python train.py --n_layer=10 --activation="swiglu" --positions="rope" --init_std_o=0.0 --beta1=0.95 --schedule="wsd"
MLP neurons of a small language model. Each row is named by its layer, matrix (down: output weights) and neuron, and shows model dimensions 192-287. Each number is 500 + 40 x the weight over its row's rms, rounded and kept within 0 to 999. Numbers have three digits each. A neuron's up and down rows have the sign that makes its largest values positive.
Before each neuron's rows, "raises" lists the tokens whose logits its output raises most directly, leaving later layers aside.

raises: "7", "8", "9", "3", "5"
L7.down430:520488576459529532536545413496524513506478489487514485487441542483516544511517442447457422512514522440528549516549528448549448493468586489534523434537550473474554564554456519581549515430493464502482482514490541544472444458523516490489577506495446358373446526450493537487517524473478428523

raises: " Democratic", " Democrats", " Party", " party", " pro"
L7.down607:455492545468491504525529529502501522513459520441479496516546500496421495478536504515537497518580482592541500530485507491511427540521505505568510570583483496465530586458533518488587522526407455533556587440531539582531533502469446517595471527564508477478478455529511546499527520506484486549

raises: "es", "ele", "e", "d", "er"
L2.down1648:496478444496537574509508557488451542490537508492459572575497494465556515454501521506441537571548459553489474528515516469565431447466528473468416461452562502518522418529483474518455526479437424532476589487489447521504498462503466514474519486447522578458571486487545524503541517537465521468

raises: "ity", "ots", "em", "ities", "ex"
L5.down1213:500542469490465476528479561470469465460500520497523527517515506454480434506493457573535447551549486513564482571506574549531493490530551518481553482542507506559445510552433451524446505558503514454570523507476535520506560489430495544460480498471398438500481533559466542529574496520534509462

raises: " know", " trade", " practice", " visit", " vote"
L7.down193:493489495495511489475471524539489456459573562517457512506489489511500511483512472489464479618541514486448486471509508533646525507563467439483481537510538516495506498493519477468533468449498543450494545504514481462510492584555511484506514480503498462564501493496540511544545429467520507485

raises: " to", " route", " To", " toward", " towards"
L2.down1616:540529516441459615456513463522564495496527549544526451465487520491522566470526534512513537463517459486489503481495575470493525559469507532518484458486592458522466556557531514551516543480493483555480489507492487491480469520503464528452480474539504493547461430491510517536583545555517501524

raises: "ens", "aps", "yn", "im", "an"
L5.down1192:442514487559487506475511492460469490464544524483470505465505568500557476548436494514505516539509499545415471418513452521480476479418448516435528415569496516450504509495487514466454567550544492583523511481505514476518499501430456443527473454488555595551570538506500464490505505496497529492

raises: "iner", "ier", " New", "New", "ron"
L7.down31:518564536464529427447459545501505525472502484466460481533451590488446501520479500549497529515488563534539460408546506489446535527528512513494505529519469473437518534530508488487468572507467474468517481509491425441467574527499518442488462523447543489506507498505496537443550528489496516463

raises: ".", ".\"", ".)", "\".", ".;"
L7.down1018:534490475495452494552456506516506543508488500477501498501407520490549496517530480539511555536475462489500446495598529575488478545524527499521544522626511487466503503482482444514491503407487470452540511510532510457509499507472508488532460412422498515462420507504578500456454469553559500576

raises: "ux", "ites", "els", "out", "als"
L7.down774:448494481545567498559506474476512438429531519490445525520494478496508461445460513493488527529508495441515557488460507540487399547514445424499472486490500557460462568544583511525549549489507499529495448451522523456519545497493543471564500500469497475479489491410502511524531531492533529558

raises: ".", " entry", "'s", "’", ".)"
L7.down141:429500503438542535538479519496557525482537477502490493567462612546477534481492531578523533534487482491511536504489513540558544555489516437506506471540527536518461530542480457433535501466483502542496554564541561493525416417472593484466513489466541582466470486506542555488436469530538458543

raises: "ua", "ai", "an", "ui", "i"
L7.down1295:453488533564535515490447513455497456443558535542457497549445538427520527484483529547508475481515519514484448502500492496451543501470520468449566480502510500478511487487495524494450540454581486501546470462493546528483541507501512477502554450478420504510503433498435437510459491466516458444

raises: "9", "X", "0", "8", " —"
L7.down1672:555537551498498478513552480562558564554569523511391475546498526523424532522503466555462506521548492596494480520546443491556354502501554484462418525552460511475487522502550497589475502480535517487462530496503490514516467467458551496500537537459546530453489531504493498497519482493503444464

raises: "pl", "cy", "de", "com", "no"
L7.down1641:511481538518500436468494494511603513491470538490478506507533460451506471529440532562501492463487497486424527502517507531460531568489475507582458498498463498470558548462481524458444392557477495442538488467503550531481501490463446450554538416454501488507566497462497539522497480506547480550

raises: ".", ".\"", "cl", "tage", "h"
L7.down1417:567518498467498474555547498551483455453572483458552501488445439548476508481497511491491524463443491379513535511467504575479458448524459537519471534517476487507551502437515536498470486499503439485441481426548523462535451549461473570453466484532409521515416504489560541495528453464516499518

raises: " leading", " losing", " finishing", " setting", " using"
L7.down1549:491500555496549486510476547489439501464541492450451502504496555458536450582443524479481486562501455459482496485488492532486499496493482434468506537493497449440488515483497462493485460470563474510468537538519456544479448547446542541432485483507494491549540575471469519524467526510419469533

raises: "'", " list", " ceremony", "ør", "liiga"
L7.down1029:526443486497512549519506500514474503542487534480507513444526487478504522537408489474475510509457533432497453556393525467574462518556505567454456478448513527522508466523531516463503500503548532523577541481516525501454411493473504498486499505575532478470586459473525537479461486567459493506

raises: "00", "20", "40", "50", "60"
L7.down400:587498515495558510454550524492450486558592474486501509542541500517469456474496543587505485483511539497508456455483423535506451487469486466476421547451497432488448475561477474464505529583462502523553584514514431507523478458546542449503588474506569495502517497491530436512468509529434513466

raises: "yer", "la", "pal", "ma", "aja"
L7.down442:465527532525490522561457499421463571567498530524467524516519545454558563535406540554484536491477433478424514550510514542446514472470537461471496441519455515534514397550492549501406438497408489493497496469535553459601520489470488504494464455566531514495544482506579492519495520494491477567

raises: "age", "eland", "ages", "ewood", "aged"
L5.down842:527578533534544545506566454548456454514493545479542487457489485496507468534488494506485534522509478464567551461494487504505487507554467508443478439466516439492522466547470471541411527495471517477524485504523559494420578467554454522567494483480469493527498585454448486472465444538519490537

raises: " money", " rise", " $", " income", "off"
L5.down1580:511509556481464534498553489502510465539534539522521559510484531516515446530434485500553461400465489513530606492508522522467517456476531524470517504476504473508445507506504511560510523529510524537486458479462456513542454499456437479567516497485522536443538403453517540503475563509471501455

raises: " Press", " 2005", " 2000", "000", " 1999"
L7.down1179:520550517481499486540484492463476513433561504393474478477498478555501504473566481509603565471510455501478561498481497520542454526522536529473501475499551555494463466501556488543488435509427598536460416456425484444430608542546553474542485424491508528429493588490554482432522492453515557443

raises: "ED", "AN", "IC", "ES", "US"
L7.down426:510445500472455477484458512499507562499499517490472484446544524435463447432503497511452460498563506553525508496465513494436547520463528521524518528527533490577507516560496511473390521465527534508540544457475499466436508532503465485525446531534548546441473473561553466593438491454487510461

raises: "==", "\n", "Following", " respectively", "ight"
L7.down948:518536398511500538514480535495477509485472512512472497476443532577494541491513514502456485482460515526488442414488495516450466542500532461528475509514468597479484508588533531481487516559461527478526460471573508523459420561541467513508515505439457527460520445462438531459478442512490526467

raises: " leader", " president", " member", " wife", " Member"
L5.down503:461495524482491483553471505519521531437537426507528523441543550485475522471461424546514435453557518454506408552470479454425507508490438480585480518542493440548447562427456459535506457521483574464448531521524523552511509466437531497491526531469493528484479518478530491470403501525508466523

raises: "abs", "ile", "ature", "ory", " mark"
L5.down525:457498489465512474489549547464534456493508437513532520531500480510459575531533458495507507488515537509590554555535477547521536474607544452484524472596504454561487541493396527511506562486504519534555421499501482449410474406499491453444480574500483464540472491525441468513544466472495511464

raises: " Background", "Background", " Biography", " History", "History"
L7.down377:477485532512497496524515547546492453457503467552499509601466492586514453613498470445430475520566455465545560469505501484566561468481488486506511449490480528545504552566475483527509494477521496428424516411486526496513464511464490525480523475548452496518457491484510438469452542557494527512

raises: " 2026", " Sep", " Aug", " July", " August"
L7.down839:481342517475546513454417526444468514462499515492482515532486505486488482470433528546533489484436524478446474561531424484510446448489505475476544550448536417497441509527539487547463475509540495536496491462428466508548515466500496434482521483530556485416578504514565516564508428499540439504

raises: " upon", "ified", "light", "ged", "handed"
L7.down1674:435458478542510520497583519493516461559494443567518453548537489478511609472481448488506416483500544511449541541573475466547497428447509475489531463492500518495508509533448505487504473493517526482421549469505509550551505549472497456461492469528489530440518520508459474406525483537517521496

raises: " least", " times", " first", " once", " that"
L5.down1528:548456594425563493509496496493487544469520590518499503485409481492483550503440508516461487503481463530509438537487548586566491492492552504498512503464515421548415470538454500525462509514482528525470452471547568482495545568519572570513530553448523539480459514411595579538569465423471516479

raises: "ere", "all", "ec", "ison", "ery"
L7.down119:496517444555554453570531462425507538471457581441553423497439494479560503548531506489502540509524553434546507490418461565492403479509390553484463419498526517527570488462513441455515448415510494502497493487541532469492499571442452561507542543514510458477496557473498500470565509439511552486